Weights of a small GPT-style language model, trained from scratch on English Wikipedia.
Size: 8 layers, width 256, 8 heads of 64, MLP 1024 ReLU, vocabulary 2048, 9.14M parameters.
Architecture: LayerNorm before each block, learned positions, biases, tied embeddings.
Training: a variant of Adam for these matrices, 141M tokens, 8576 steps.
MLP neurons of a small language model. Each row is named by its layer, matrix (up: input weights) and neuron, and shows model dimensions 128-255. Each number is 128 + 24 x the weight over its row's rms, rounded and kept within 0 to 255. Numbers have three digits each.
A block is one neuron, or neurons of one layer that tend to fire together. Before each block is what it responds to, as a language model described it from the Wikipedia text at the highest values.

Responds to: Role and state predicate openers. The article a after as or to (as a judge, as a postal clerk), auxiliaries like being, been, become before participles, and tic in politics.
L2.up803:150143123083119145101100141135112103089109122123138154112128113129116144106125103135152146098119152156135160145102119117115139161171143069095111117104138122099135110100101141155114171163096099148092124130123105124114156122122092118084116093119114110140117137140144091131148114140115138121136110136133129129141153105132120153122129115122126125157190152110138113144125076141134120117133

Responds to: Article "a" token. The token " a" after verbs or prepositions like as, was, on, usually the article (as a member, was a delegate), sometimes starting words (appointed, acute).
L4.up34:165117158122122137128155123168113073101161171128103125134132175133135131154137070123094153133112129165121162139125139130136114201158110075132121123142141140134144117122117125128136140146127111113137125104100138113126089098109113142065144153138116177132099143118151078155124104127136089121129142090126091138114148091184143153104106129142147172214127149124133097141090125128123137137150
L4.up290:118108139109127115085136133121153123101116131117125137150103113156116128124082090141142191086118137159140169144148150110120150151172189068119104144136135130143156146132128102104146132147101128133128133091112126160109144110128113161122134133143119154130117115129168102178154102141145140125177131136123122139068163096131111127098141130117159100144137131132093188145114117131155103092129
L4.up654:136115134149162120115154092167129130115118162116106124130126159144095127125133092103134174102140119147126097170079168080106108153147127119099126133173136166077121129119143163131114098142136103119117143132118143120119172133069153130105145095134137151140104121120131101140149102159105147122157133171119129157146098107117131157134107089121183143136113118124179134123099134132065132141136
L4.up789:137158155111147110110146166108135154121076133156078146111110111148099174144102093143118154124132160161130125127161147147103118137148137123086098134105125128118146157155150101117119125134148129162128132105119117094154113124115123178132120135126089134127139138144152084104129109074124147136157110175126126126153155164135135099089134097096131156109118108167091147124136165160119078128112

Responds to: Word-initial "an" piece. Fires on the token " an" (or "An"), either the article or the opening of words like annually, any, anteriorly, Analysis; weaker on Ar-, As-, pa-.
L4.up213:132093095172127114096157157119076138107113123120125108199116112125094172144143128110119148169146171140130146111098143118174107166177153118122158121112134116146110127153127127145109149173144139148107134151121117122149087125132131161094121153132114127174095125145147086141170110100172127126124134154149113107128118116121122135130105150142111133137098148131103113133155114181090150129128
L4.up612:147134115140139123115112145091109130122149135122118150127105130208117152130131174159103142150132139130150166156088161133100147170123126142145139147094140114162105104120136164145119140131136144138131147117126144149144137141119111089097142130120130159152119070132144071186144103104157100126146143103143119098142103128126141138091149126135137130148107095111126113135108131169093111132121
L4.up722:143124097129140146107113153187092179108145097149124090137074121164116130175119145108126154128140141120125140112124129099112107104187146119114161137132134133181093121175123142127135153141145148123104129102146139148142158093114149114133111142091160130158157096090149104152167109090170090131120165142143119074123119092141144141113141147106120111119142130142116151131067113152132114178133
L4.up795:115101139114146089123145144121141164095128140112115124130125115161138191139134160119152167140137147142146103065131170131136115111105158125100124165112127147141126126159129169174158110115086118141146123113126095114151158149112140120112145172141136106150091138182111060154132109098132121138163149156122141127128139159108110137130147144059107119134123098177137144138151102128110115172110

Responds to: Article "an" and word fragments. Mainly the article "an" after is/was/as in defining sentences (is an English cricketer, as an undrafted), plus mid-word fragments like Se-c-retary, Pla-n-t, Bro-n-ze.
L5.up125:100150057118113080127132098064141121123107148106129111127156079147172163133132109130137136105123121132150131112131113142131172182108168125116145127126129069117140168142156123173093141144098107168156132138150101099150146110146130129109100177162081100162144157136120124104162114128168122129136130120137096152118146126124148118162106123156149161122141135144123134151173150135074113145147
L5.up221:163172123119098116134105099088128159121095111148091107139137131075139121140081122093126131150117132128126193153119114121145173176118158149097148119095135108167161124123114123063099138138146097146160125117110113148131142155135068103097125143139115143146163074162116112150114110105148105124127137135106111121125138132150178118157096167152119143181124113094126079141144127141116100153123
L5.up232:147133091135162154134122111127132159130090133123136142104146145131092142136138107117096139110095156153100166118128120115152159124143119164108159131138124098116121090102154176141124136102129124133125145108156107160124141126110158174132133168142059120143153099120108122132130105146135092119188151115108122163104117120082166131123127092163151143138132159165123130126116110145063138133127
L5.up299:123114126135129099095098155109140140127150142163105131168116102133152163161089152120160154120110128112133115131075122107112176151111147162094142147104121094103154071109108120078148162147143138143137137119149138096099101129114134139088166124102145147145129097118146143160126109125143087142184127102143123118112107096106107187154106148141131122129099119105145141155143098162098144138155
L5.up336:139133132143103122091085152123120152134137137142041155114124098115136099145130136085120130152124123132159163131096117110092117135081129110132154069140132142116143086168145127085119150128115142125124109118128116191126126150083108073137088148125151147146152143122173138116121098141115139145127140080163139122102134100145115128170095172126138132174102122106102135172124129159113098144125
L5.up438:134124130121122131120153130149135106187134166146110111124125171115127152138124123114158140143099095136133125105127098099170154143134127144119116122109145158140147124147109148179121108136131128166125098118056111139199154116142116125106132164114135120121093110125124134174106109103111139138150072118121104112138134107100093138151128110133157141128147096121116096118117114117115085140085
L5.up465:166173119110160119132145134103154161118134158142138090109120122179166133128123133140121146139107138132156154141089119126134144155147153170121140129149130182094102112131148120110162132140172130141145129089099114108127161128080133172132120154120089161132136106084145068131161107098161064121163120147101125082144147145158157130114091126129147110158141129114100108124135137149103102141142
L5.up529:096145085129137132119152159093098140115122142093119120109135093153174129155132120152132129157129132130128143146113148108163137161156151157080115119149141134110130171163082119156138117136142122177141131140122115087089161111143141122091136147130071119141154096101125080099153108093188140108164101105137103121115130109138163141136088148157176143151121123106087167128145141132067119107094
L5.up573:136185128124139110140105144124141163121142134113116111170110094133188178155112115153124150145126112090159142099068118118087149092112137126118119116118130072102107128169112166156139102134109156150122162088093124153143109093117122114111128158128128145139108111145125070189132107105159083139115123140112112122113161137100136147151129157091109117139157120125063106124166081178110115140098
L5.up578:159172128146125157180115140139143180120112130145139117091142122128127129149125098147103148132119129171146132147123139092146103129096129149097113118152113135147110072106140130125103126121146049164157126100138097142126123144113134136133136138088166153126100072141135088141125105141120128153134147160090135111135119156117119172158159140168141115120171104086162114115149121144166115111116
L5.up683:120129105105104141105130147151090136134169110143134119169121131106098127150127105132137179162143145142117143179142080075124114111174128140131134117087135107166130106066097139157121165158129101145149141100159087110164129102138148146152157178136088114148130075133143078129134111095155083138127108102156158101147111114178117140179145132116131153128129144127150112137147091161105117119126
L5.up733:183103131106100121153086124142130142111143136151094155114137119110093163127102096112116129170148134125140155116087126088153129118099169146116104132086159143123099082130131142091123132108149091183134133099174117144177150163095113082129157150174144145153090108133157139144146093147134165143103144136117119122141110148089154125118137120142131120161113117119137080142146105121091113122158
L5.up755:124152123145102100099099157112154121125120118171103108168184119151131153155131155103090124114123092132125128152110133121126147155094165111128132135139149151161132133116102109150106090138121157182150124110143068146147144113050112125097124121154161145154100106135160126128148096147123124157125136142098118125119148074132115124174147078131144160155150112094138125107161131163130095159131
L5.up970:129159131122115118157120134148122110113110118154087077155125132141132117167129123090103136122108127155110093166135127103200112148102134169091115149120146119145140180128124100097116167122143088137141145139123112116151130126080112180120099147110112131158102084145136132157139106127087144128159113114127132102109128081164154158144139129195139113128091095121147151191106130136124127131129
L5.up972:095120127139101076159126097127147132122109117170056132135095109170108106138101123110133161103131118096120119125095129117158163214175141128142125135121128108180137151096118121110135093133130137121131143087132158182140131119111119176134153149113091104126135093138160132102163104122135142124167138116088143134152144138084124143118156115130171076144181128130108123178152169141084115128087
L5.up994:121122119126146165111160080107109128131134134159152119140064143198115178136140158144131136116101144126101120090099131111150100182147118142119147106135137086126147085105083159120116144116122139126125137123105123145137142098133167114118111102149144135132120097103169135083153111134132101128168152110129143134080103133103156149124163134143150124178146151136126110102113107147103122145136